{
  "num_attention_heads": 2,
  "num_key_value_heads": 2,
  "head_dim": 64,
  "init_std_o": 0.0,
  "max_grad_norm": 2.0,
  "schedule": "cos",
  "doc_mask": false
}
MLP neurons of a small language model. Each row is named by its layer, matrix (gate and up: input weights) and neuron, and shows model dimensions 16-143. Each number is 500 + 25 x the weight over its row's rms, rounded and kept within 0 to 999. Numbers have three digits each. A neuron's up and down rows have the sign that makes its largest values positive.
A block is one neuron, or neurons of one layer that tend to fire together. After each block is what it responds to, as a language model described it from the Wikipedia text at the highest values.

L2.gate46:490467498499523530505465504524531530491433477523537476496524515485494512466472500517503484438488456476528488497519504454515491452446509511511473511534485481483484503528481490492485488479527493521537479508526538485446477497521500503482499484497444545525494510503476476501502492498471499506494495491495484512530480517462494478542501492511488447485533488511500493509489541471451544512477
L2.up46:478527504472497487520525519478446524484475450449490472464487532524511529500535486521549468505454478533529486478521509486469477538498537536540484525560482479518512465505538520450481504494502509504502471523477499535521522482525491488459521496470527505506550485478475451503505472495492494486515484534497536494494467510508509513524551487477472504478490482504511492545519502503464527496509
L2.gate52:467533517470532482501515487521499491514441441473490500503504524487510473474534471520507479498510501471507486502535513522521521529528526469509493541485513521452518464525515542485489500549493502528509462528472460523483494513508534480518490486452513476537536507499496525471478519524492505480542489486504455473532452529462474486498513498460459488483524466529518504516500477465495513488515
L2.up52:513491486498474469455498484572496493495474497557487453454498466516518531494513521488494456505518514561521453466467465480451532475520481507481507515504487487505489503495510482466540529483482483544478560478509494513478487487529499541515495497479475490463510504505479461529481520493476481507497471514463521514485496518491477479520477495565509513478515510526517524503499493466518477517496
L2.gate106:491502526467510522487516512536490512474449485532489528512504502473489507460507525508507512467503491487493503497532478462502497460493497482457524522521492498477493473500521527522468465509499520502522502500524535523462450519520498494475476498463490466462515501498493490502509504478482473489470495468519527491498489506481492492554463529536453468483523515467506446539511548434483447484500
L2.up106:475495532496498543510529527475529509494503518488490504452510515470486508504454525467489508513517520457499518476496542450515485503492489493511470569522539533492498511538552491508443494484491562472515482471539480545490499508480492497459529532482502551477485496523491473487523495545491488490525494507477511493525469480517475519537463495532483500514528497538507471502457497489466491513510
L2.gate151:486509538483502463488523522516508545524503533491511513502510550507494500520482511474471518472534481507564471502523500502537530527487498456472508464469499480422486475548516488533521483525539519496493517495502474513451481479500537503509497499465530529485555523510473465487480449476496510540536531474488469515463480488467499476498528498492487489527520470520505501469496504475498513478531
L2.up151:534525506493502510512496502501465526472501497511481488525496477499539538468559500520482478496500503511470522510475579490447493510496479470472477501475527497499555465515468528506500518511461489525533466492533526488520479490465512504451516456446474507480479509507497504518496516497468545522532510499488509496497500515516471490494477527489484530521519484574503532498510479451502537525454
L2.gate187:470469451488500471478486528518475522503465537538464492502528466482527508504507524516471515475507502525448537540470524484528499463478489492516497517499491466503529459465487492488494537501491523502503500523563479530510513491490507481493517474464489552486483518490506470464487497457470494501526486502499480480499481517527452499520485500531459543473492509516482490550524483413519534519502
L2.up187:475507467525519475500496520529505466487533562497464508520506542518502463502497502564508463466526492446509465517460505492504506485560522466507521521472492544520513481462488499483481521471491472483504518503515532502529530537507479469512458519500527489483477497457497452504535469461518514516505418517487497538504521502516481501487478507500491484482488477520439489466511506522534501512498
L2.gate273:465517503461511508480535529450506540483443523486538478496496468492495518484471488506475508485448499519479490484545493475510528521486476464503488486479501458443505488538541487515478467521520547495491456509530487537470472505512520510521509496460486542505543460507466557466500530485468537504514491497481497507562481469507500447484481477505494518509516500532531494514493501477457506511500
L2.up273:506529481478532537521534552538515500477530547486538521503451486514513515480525533544478498512505511470466543496507496495502520505489480434518507465439468489499530521530548521474485450519500518485520503498437490509493455501516481502488493502474522485506512523527504531524480510518455467493508521480465517546513499480490491506504483496509494540504507504509493488520538451516516493531489
L2.gate290:502460485503503484456493534508489479541499555530464530570510465508512504466506489477487513473477501461502495461525486493510555504503457490483505506504457462478479493475510502487521506525479457520509501503516457507489509486516505536569485506492462520479518490526546459482527511496480493511508527485490503530475512540514483502524501551513487468480523518452475500499470515517550467540478
L2.up290:475519485500499516477538488481524505540457507568478509530520507513513503483477475514527474501503532474488525460511493450525507533479484485495506557446495502474498553506534509491536507568540528550534498491496470493479511487511423507505482512485502519507469474490477533491501488532522477536497523508514484495458504459462463488544460536517548516502507519479492524492505524484531513520522
L2.gate296:464502539488506456488537491543512451522484469517519470522507488463482497501534516472546530455488487473477510465528476498490493529519469467504518509514472491494511510492528495533495531523555518507488465505540528478524453524459483446501482504478521484502529494521480463510506473532508487499473523436510518492490477484502520491510494499502489509451510462467518482484506536490507480448516
L2.up296:493515497472442474540538523513458506459513478542499506536491497501571475507513515546495545522507492479469474478522527492514490471521446543494499482519499480473509522479504477545462487485549471487498528485507516535519488467461464521505497480524479502501516466500494475472499528479499477506520515537494520541553490499460491511521500488522459526539503502548505509505517539511471489500542
L2.gate306:514525499504519504490513486507516499500473525504457467550502461454498482474491523512484451447473489511479495514503464483552501511502487499479452532475498484463533512485524494501537495484534491490494443544511449518505497493543492539559467492468539542529527503508530495484529495487535509503527455489465529457500479536473458471492518460562489482479513482542489531530475528476516510482533
L2.up306:500551545481526477503482475537513503494518515478465482532562507506512520482442526490457533479520490514485532536481495488525512499502530466481501475518504504482486484524509509461496526490477511471483477506459503542488523548476520519502517536466518532523523514521518500480473517497487546475507477518513502490508532448463478532498487468534484489455506477567484511561496479490520516472574
L2.gate322:506490493469491494509458522534484475490514561551501525515491463500526494475518488484491517489502467512499485485525440462516536477517469458492512515494527544482483512494525539461495517510541496514536512493544497523489521519492463561474518509461500522486520473544503533496493481430498490491470492482475506498497470492524476491493506500497494506503530495481494534544486490451546494489522
L2.up322:509510488518540493518543504535511479488525494525487532527480499531506471453516488500488568481547542449458496489515493483541510470516516425493564524508492535513491521464489453465521506481499458492508505481493514503503505482527492506484504528505493513497518529538497472479459467504522498494501497466524521498473508469498468523525510536523519492464524535496503501484542484495540470476521
L2.gate323:505477486503507527510470478498509494539495509537515460511462491545488522497529501489501507503523499515462510507541526447553471516518478529479511521503463485470470502471512530507509439512460509482516501468516487528466486487483473501513441492522459427501500493472475505493494518491545523496507521484508490516526503471487465490507490524538472465510454508430518525509491478484488496495517
L2.up323:463497502479479525493527466525541489504504471509508490523533493507550493493493499526512524499523531512482511499520525468549512515483491494502506514535492488434468483526525516559501488561509487545490520498518460526478468481463480531538483473519479498505509492509498530488522545476501530514498503506463508519527477477432503495524491539544509498502497488518507556557473490470531487520494
L2.gate327:473523472439497509501506474509540517528440478507478494554547479533539465508497501500470500521517480486520521488499475447563530504509456516488518502514535519472496521509503501502518535455497482517529492475549480500551505503531486507482496481453482493521489497490517535503521475547519512516560496507549525495505512512508449491503502503484498528471534493479521532521505514455491491447502
L2.up327:468518512507512492515465508507478541498471477521475468462478515502501445489488508497496490504501514495500510558496508474509513457499527438476543487508499486506490457499491520483481523473484468497527512523495501477484470463505459491441499448459448529461493509525513476493500547507476482481481436494511519537538530449490527498494514478516471513503517520509486503489509508451524491503489
L2.gate355:448542502491540476523495503547481531480444520550526528493516519579504480494477526472520502499518487500471532488489471451512507404508488482463524528501462477471510490493512510502534486513464542486513476478530504521488496509528539516530519460483492495478504498495489497470497515501491501474485508473504481496489479536524483496488490464515490503469489502516503506549476532461536499502477
L2.up355:468509521465515500482531522504469509477475508550507438521551514500513536495493535482515499509510500579526530516516533532513496489482479494500498504470540470490548502518544524584476484495516503463502542509532520453471505533464511538465508498480535489546477528516488508475515515472503461528498479524457479501529492506505460491517470507529486516499493538494511489500497466481511503529532
L2.gate371:465531497521520483520448509524515545484448455475499505499477492484515489457492500481509526473519526481535521495492440454483510463513499498505550534522499489470476456474476509500504522542515511489531522519536518472523489521503527472485464500494477515466509544516492519476478536525508507472479511496529503473493478481468481531500517515510491487478514525513485513523491519495472503424539
L2.up371:447519521467508513502441505497515525473488466452517512500505556466521492472514486492531521500500506493507483508517465508501519474493518471508509521559472503483475462497454510505480521492467474484537524490520536496510492519509522508518486480511465498434494505531484476487463493480520529485492520477499526527510528519503495519465505566485482472479524516480453517523495455489491446488516
L2.gate400:495508509498509485500531502495464528476433565475504510516501493503488523515496461499482498516497431520537486515533502528466506455533485510455541522521529484486457448510482512525502477502448450492452479490523483524497508470490565533507529510452468493498500507527535484497511503467451505491510506486502509481523510534518469510486502484537476497486506520468493504482498474488522477489539
L2.up400:528485488456498496522510528490494472539535514499487505555512537500485519518548504536452516499496490523504506518528537468517488516492458498498493527506524473491520455550531540511499500520543519504534488508510482521507465501453505509509501512486522478491533510463548532410480520504510507515527535470491450516514473533496515482527545479504483498502480498549524473523473478518516513522492
L2.gate426:484512528496493475490518497499519538537465525554500486520488497502498472502478496501476455476498490475498490560465504466515513493505507511458502502487476506469518512543448554465524496499452523521524500520527486494465498514556501498525434459457494517488473510516497508503462502494477507464545486477533521481513492494490466454547489544507502498483538461531533506495521561451523487518506
L2.up426:445521526499455458456511480525513506539487523526483509523490497481483486510518531497491507459436494499522474501519500502563551505486513493478516531513535553533453491488514553481523501488459501503486510508524499518461507501488495471543472480476506498504465528558506480483487491496487536496557488527517524490517529490451475468533507518499483496471510505542488519509539481512506467547509
Mostly "following" meaning "after" that attaches an event to a finished clause (formed by the remaining members following; designated following disagreements); also main verbs right after a subject, e.g. retired, scored, was acquired.

L2.gate10:489480489525580518496465520458509535509514544479517471499525516521514562535519502497526477530519456536506510457507501512517476536492479567477493468508485490483534504492529515473519493495517497510514529509525475495431544521520531487485535508489504475550538516466512503517520512501525449498526530471502500491528470491485496480513477486487502471520491482470493491535574504512456528486522
L2.up10:489504525501508492530504497574498509519504515515523474481518481494513510515531535486486468505502472530486531529495490525512474523509541509506496509486534516523525507526513482538495526506475527515518518502522473463492454533455522489483503486481494492509492544478458510536498499446491509527493481455458471549502478513507512478477523539489452492526506472511516477488528451520486541536501
L2.gate67:491501502449531486504526473471476508472473502505490498538547460531445527522489492526467485509514450486501476490556518481506513507496478513489484493512493516500533492495495531483494470502486488472481530507503480489468515477468522532479509475462493491501548537456494483489516466460529513498548519514477459480519452529495554507512511468510476472491509456544505474550505530515507543527478
L2.up67:488525533453515538497531521538489507517539501510507480469547476468485525514533523469475515515545499505432496529536521514512449533513484480476552510476521521492493485497515520535531522473498491487526479498500476511443480521484501555507481488494501501495498546518492506472484510457503489485467533476517502481471537486543533514460513514531505501471429519484514498479503466504476523499499
L2.gate72:496539498501462496527476505480492492539535494496511484482498505486468513461506524463563497486440480516492518541489510465508502541487504535516508507492514488481474519471511548519521470500503481483505538517479490530549474497496476509474519469521506472533554513467509479480512558522509470477462486502541515440459511529536530482502492487479506476527466481483484474467508520512473518490493
L2.up72:529466491521503542525503523471485480510534500475484465443492457532497476520503517516525468492463505495549497478486500525493504509469477541530483521514538479519507487462485457461476439498512509488525481488495478479447536484468484530446526505470474450533479537488487504542501497509496488519523482517535510492478477485514509487476493484541524521540507511496502511457540506547503555511508
L2.gate90:523478530509520485485485555523483548520499530507519442490475466491477494528508544465497487513537457506479554482494514495480511506527510519485507451516505494499510513432461507506544508452507491482498531522506504532473490517496494506529485480481491463481548511470512492526494513472508518461511489503507511523487521516503528474496524522524462415515501487506494490478497528527506540476565
L2.up90:519532552468481502499510488468458501498469465471483454502526508491531487516509524499519468516488460536475512509541546495492499540468485556500468508469541549450539490498499504524493535504558494528487464547486507469491494496483461498512519533500499457502549528483505495473495509482479530470533499480459506472537498505496540499535529507543554499526507500491476488507503506494515499476519
L2.gate100:554497495454552499505512490436525523503524517462519509546500459510496454503472499480510429476472457527486533505491468505498490496510457515474497501470508520508522486479478514518483491494494485496476497516495501516499518525513480494526498540480470488516511502536548512498534452533492539481528489482468500437487495493524542491454533498523511472489529499507531491491509521523524508490480
L2.up100:465482460474509504470543451525490559541511538524537516512503483533462485493498504490503490516485532535513455484490514511481486522468512534504520492520518531484528522508516544512497474547482522496498490531482530499493482507537466488521512495502519479563480528512500516494493472537518497458448463519486547469468473568490516488476528516500543516511518491503496502532501498469496480504510
L2.gate103:446480494499489510514440510510532512496497511518535476500502494547479550532497491496502481499479519526474461477551483516510502561496513519485584508505532527485532514480531494499518449515537512532489529485514497530460524524522534478500481484484489500527502571518458506533501463483537486515507481512483487462516487516536507476561483514531496510519514481491547505505514525489518544508478
L2.up103:511496483495490509522453487550484518457511517451564509495499527516469511477538507515464445498531473468464488513486506530516515555517518484499506483473533534527500541514456524513489539464515492545503504457529538515516464545540520498482487490494518475521538505522478485530491509491510467502519456502473518479543530535510538480466494494527484518511480504494514509478481499466487506516475
L2.gate121:514491514490509519532536506479487541478481483511533495474504506478517531535495521511451499467514456552466483524521524509488506518489506536473464456475485468518551487521494492509502500486520520497505505515501511490484509486543509569448505488511496475503535483435504499477536484509526486521517549466477496479500449483497498487521497485495493453510525447506552485500533476495464514485525
L2.up121:478497430490502441492509493528487518521531490483486507488509481515506523482526495515451509498536524503486499525462533512496495490513508574536467474476516576511552526504507474484512502512478541505517463478474490528483506467505505466504495501469506513474529488502511503465501483505495492498488477528543508490520489481472524485470500503557536566465561502484490481447506454506513524494481
L2.gate122:489488532485536505461493509486536512470506503497557461526477494509490529520517460449502473515476468502510478474448494518487456504471463553464492467500507508484545494468519534497489476472470507460554507520477486486460514511523485502499467483478516494502496508478517516539541448484506467494542511476483479514491463525488510468513516544534503485500531489498514478496493512555528521474524
L2.up122:470512526527455547501521492484499545488499501483522526510457534489525494520472541478564521507475497463523467454557488498468534500503465526535501504488477508444485475527499450505472513527485531528511513527502517469550471487517471494487486494494514496476497470492485562488505496509503530523489556517498489490513512498486531513476533488511492527483508540532434508472446519542510505479508
L2.gate172:484500473477489509495517512501491511501506517506538472505514517537483518560504465478538467489466498522493484518517524482482495519526446560500517472468482474470498522509520501549506477502506529501507498506485486513467525482478525503485493493515502487535568487432481488501517488513512501490490552506496460506489459463493555485486476509525467480498505496503611461490487478501491497497537
L2.up172:491543528479506541520489484518445476506518486498536497474485524499512510530498482448498458507463494564519555512494511502511462523487541530486507530467527461501500513518553513516540480471499485460491493530501513530456499531505542523517505514498532489464520471466492473491455501439510516502523519497521488513494505524515528523467509517501477518539482504528512484526526481471521479454489
L2.gate199:479510449498516457500488522488498509479523480494475499529527529502514518515499486516484474496502485488520480523499447461494531544512463509512534446549520466528511483510503496475451500512531519461576483498514542510524509542537502484453523504458454465503513486510501490529532457520554510505490511489495497484535515462498496498496539430541511499518506512487540486458517480523452529444525
L2.up199:526514534523454489482527508485519465555528496500567475508523473524521531484531518513495498480504501509507525520517509491505471504486491532440473514458566497517471533504526440441528509495488483480520530504495496498494503465529480520459474514483500505518524497507470532508539527513532511486515531462487474451539463493503507493485506492497497467476535465539528491521494527530473516501481
L2.gate243:491489486469545444529466525498481504534490518497496464505492472513495511545545474497470474503503437516511472496523495486470518492504472498466530466511552491489504505499507538469502474488499506491492498479507483518494529531537541477516500524476484482510539502526507503494540506477563506462525502513517503491461475493506522520466502471517478450492512514536530482484529499516500537510541
L2.up243:485475528493520497470461502487492467502484492491464491416513512477449519528503517479512455482486515528490502488540515537458470527478452549487489507462526495492503483497535539494494478520545521487519528479489515487505479513475492449504507531507518482484526489525504525530509460508552481497487505503500499494502466527552518529472493506505509485485508482500482511499500494570525544513522
L2.gate318:519457511519529488514500530499451512539539482492541467516500522520486524515483497460505488514526500484520523516514481513483461517522464512495513501440499500537517529471482512510508456503500498497533476493488503533510506508509512518490480480513513509506535507485477558535530476520600500495530511482523504490483498504534542509434488496510516448521487463471538509460477464551486501471528
L2.up318:513492473498516474472484524529514549522534473456486507506512513556507509471474438530512502468534499492545484508477508527499546499562502482508489510532501481451509481521484479466506491471547475552472494502512501560471504511502501460490519480496517466517525485518489459484536447499553507490536510506486499474485495490511535497486496528484478507507469480501526455473510492542477525510515
L2.gate340:458475473495525457528492530494477532513537519496520478480486460527479498526505450508521507543507509507534513500484484537460522451504545537524524451541522498486495506518491502502540504537500498504518524498534439515481526478549487477556508514513429489461509481515461530501501484550518467492496516495472510507454488476495500481472490510483500481543519522517521509479490508498485565499525
L2.up340:492473505462517483472520506520481545528503533444509483463500519487479477522533538517508502523501431552493472480487517495451500506482518499483504498497521509528555477467507485505494495484490502465476505521508492497478520518524530503533513506468529455529512500493503517497484459490476485483476527499485541496505438537509507487473529496506512463551481509489520480531513500534456516499512
L2.gate352:494468495468503539542521509509521501468532483464509476469522533508522527518515493482507485534444483517526496440522487486492488509469507512488495548534508477474502501482521546488517491514495512498504507531472481495491577488505479474468494487516476508510468479480416495548521457496536524499531552521511475483493498495506500474499532505509496507469522479517528527486496542536506532486517
L2.up352:496527516564512501502500525519474490503532493502495511509489536487537526527474506483512476523513443477457494496519533536506508507470513505578501520496502457514507460514536500489497519495507537521483526501512469479507474516496479520503482474524525450500511503464501535479516535528534527504513488513494469465473472560467521514513533460499523481537504499466509483528483471500505529543508
L2.gate366:468468521483524549546509495509485495524492535504524518503511485480511498525498471525501476487489451486508497460525477501495505532485491548479526539518535491491526516465535513504474459522500531518559473520508473511487517473532467489483507479538458468501562489469468530498490455484537448527477504507508471497517441525518547471487513482484499497515491522475522445487468512538505534495525
L2.up366:502532482480534507488489516544491503513526448449530522493577465496477494538446495553512468537536513506474476457452485520496513518473519539499499510470537493503481525491506460486470470510509505502473493456514494522479507500543485504515544500489483479465541521494510484491504495466516516497529509523496526488494488532527538504468515510492500512541490508474492469460488493527467505511526
L2.gate446:527510517457533487488457496467508477537507469477544539508495501489477514490533493485516475471549488462498527517528542475449515533531486505494501525501494500527499524505535508533511456503484486525497503498504502517506454482508491513532488517515509477533502508449502502573493542492534513521482487461470498509545482508516542496511485473510513466501481490472514521490493450555472520506510
L2.up446:490497525470533501491503502495512510557499485492498536465512470465436492516495497488483507489512477513515497473490488525505520527490458506519504466441534524509498507456517501470491529480531524519490482500460478522515494475530495489478469497480515478490498557484464469508506508521543485464534478510510514514545467509573539498474544461472500503464463481438504503484515512518514491524499
First fragment of a word right after a hyphen, open bracket, quote mark or dash, such as standard-ga(uge), "lo(st), (re)presented; also digits.

L5.gate134:498513497507495450471520511530508486522475471512493474510512497492512494484458544537483476444498523483523497528500489447551525487507497477495465514511491459479521521521486542494519511497520476480521487547532498490496543503517508541497474533432516560517498510507532500459525517510509516496537461499543516493510454466492509505514507559537463512445537516543523510547527493479499500490497
L5.up134:481418498492490518529497494518502488488515543543529501485533507544512520504512492543517510549522515470523504488453556494488511487513497488526536467493463496478504524532505531570472478517504514550507540472473502487509491467483504506490507481518474537481481518480509525471469493519498463507529500508473473499490489505526507470514533511478505519512512529491501499484472524508471497533477
L5.gate339:534517518517515515466475491493493525502503486480473484523520520508516488531508515488491487436477490501498501494493519493521564500513517546496456540506488489513502468560460529502535458504507515470533496513479502533446532529509502526511482526506516553521490519521551515498522499508518510480551495516501523493474501494472495512492516477530529498490507524539503522516495517516474546487521
L5.up339:478503504525512490548544428500500483459491515488505472563496487480477525519502507528520429505476485507550512523461500454537505484483477493501496466549519490493478506489475493499531499463464511536556509522499554493508484459479516517491489506504486535459516505506510471496532498473482465518520493568510493483541482500488514471566506524511504500483535504491517516496537515500479504515490
L5.gate373:482496497528518462479502468483482491541474511544491477541499482463493504504478537515494471441521439474523509492505486477530543475524470518469518515516495477486519550479507497471550499492503512483529476489518479487498496476492496517498464503477494553563521545518522489482526457482537480517529478453503493498507476512510489450506454489528489481478525475523531511515487547509545475507533
L5.up373:480537555529527479482508488546477499477489511511463465533556467449558487547466515502491480465522453457500508525509502503542531502520527496482495511535505474512450483484496476489565491455493506523502494483488508483487512483514548510496506527526499538521492481494550502546523468529501475534523485491486491504513496540481488476523457502532490469464530476540483513457472529507517489498499
L5.gate432:517471495485480495503492523504507511556521542515502504510527444529517494516503543509513481522518494513527524538514514494548527477529453535477494529503510499499520589560476527473554486502487501515508503461488493471502511488515526553462452513504507484458536479493505470461509521459541516482517480493492499496498491465478511475487501480511509483467459451528497473475493508478533500529558
L5.up432:546510541492512462496465477499476521450546525488489487523493513495507506566515512545504467479484515507525480526504494465557514477506506499485510563547505443477518478505504488510458503481538524505521478528496476497506484498507480526503521493503504494494516542536502498491522473495496467469510518502502454510474493519458489499515514512480501437505516516485486486551490505449548529481494
Final piece of a finite or infinitive main verb, often the inflection suffix, just before its object, as in compar-es, require-s, help develop.

L7.gate182:499512485485522491505494534494528515541464458517480467571536483496495485507519527503476520478483495485489493500501481457513509502516544481479529527537497514517478525505498502488514514499486504505518519512502502494467525483522450543507471508489502521492551494495489480469470481503534480533518493440484510541457506501483471465499530505514484498504527467504512472542491546501495492526523
L7.up182:481482512486477491491495484524498500551500475528486542478470446535480482486513475508479511507533526526473483486500458468527501457501488531494516473484486517454483528516489444488471472501528477486504503451521503503514487460494479514476509448538514490476510512519498496490486530508501524461500502484501476563524510529482509499526519510516500524499497544485506495496508440493498571484533
The main past-tense verb right after a named subject in narrative biography or history, such as signed, scored, held, took.

L5.gate63:525556511476527515481467520514476481498467499497499480483547504487510478495522551448501505515562486467524530454515477457459529538515515551533490509445470521504530511534522517555493495509531477516527514492502491478497497538506499511462512498513497521463511492525504476515491466509515495490472506471461487506511450504504480470496472542517514519520554530532485476492537504511489481486514
L5.up63:498531525492512511503506528499441508509483529490524464471486488455535498503479491484560456535482427537522484472482536507512541505465544483508486518519465490440486472522518491503465454536526497515529507514498493516502483488523514495480525466484501517552494509550495501471497475498502520479531501468518495497524500513490455481536507475507530498506490479472496527477496479468418524517509
L5.gate121:514528471479510480461484448471453475503466499505502507543499497478501501479498520498451462493514480493476571523528470495476520492466496543437500521486482473544542485502509569494582475501486538472518502480503501482488517480465527489486528480507470504493526514510539474484485515491493494462461514510511474503525466468527481535500504543487518511515513519496501492521522490529452480481490
L5.up121:493540493554501503487504510507510478516524503483534515536504490463492492484474516479477485529513438540523513539526510500503512477500488447476539512519510540479487478519493495505530506507497479504551467519445517510533489477467454473482494503471561489522558505500515444484479458479498494506500555499476484537501496504518542483463492503538461501482506463486494516545515508489503478531498
L5.gate334:522518501512532459472463518482452503514536451506527468512538489533499504489451518459496510488473453510504532485524466497521521500508526532489495486497499519548518516489488539500513448517511510512522484451503445522523470494536516492494542466525499492505522502463539532504527463526465504450507515480479470498504511485468524485533484508472491492510545490490515436514486500505475486484496
L5.up334:492478490514470495475513474461448498495494521478510467462547492477498512503517547482477493541504495564477505522527542519502502498518543493551527487484456507545491478482475511525533506504496485470473523520503490466496487494496515514436533488486495536508523552499513506492492515487464500485504536505472526525536488519515510515474507527427498486454504473446485523492530448478508451484525
L5.gate344:528522512530527487435472506509447489467516514489488497508539453528484486484506514495445495551504448523472503477444493494479466521505484502493529520487489536548528530525510548516501485498475525489471487482463529501508502467473480513499524529517513463518540538478534526490496477526491498485474517477492494505466503487529518523514483467520467492557512529475473504529495448461486518477528
L5.up344:470437490521538523503502495507485478539492507473507479484473490502531462476515489502524541512534486498529512521456462485514493502460477530469452519441487488481536522515521538539528493514526514534477489520486535487509493526480516482516505517506534457508520494481522490465529493525507511519492483475488455525455467502439505497477531529513478520537501539558511505509522488491471514501501
Early subword fragments of a word just after a hyphen, compound boundary or opening bracket, like six-week, railroad, (web); also table pipes.

L7.gate441:539491487506558473506480508468452504492510485451479470521544496530511487464516497464516495514498497477505507491526501490484510511489498491488483467512498455500544533507421510476542499486506489473513504494494513498453495528510521481513490531465502532554523498499543470539515447482500490507536544497476498497483499496524483442465470479496509494506531536504460474515488495506483509499467
L7.up441:459503522491494492488513514518501543489469457514480493513493456482465470506503507501489469497529487511489515501451477525502465524584493491534486495512506492473488518514492510518516523500505514515487508491543564478481452516464522512488543554505533476538486516490509549572484481503579511483521508494484496545540509486495515514512487494533519473538519459498471485521533501485483515513506
Inner pieces of hyphenated compounds, especially "to" in moderate-to-liberal, easy-to-use, bride-to-be, plus word-start fragments like fra, pres, pec.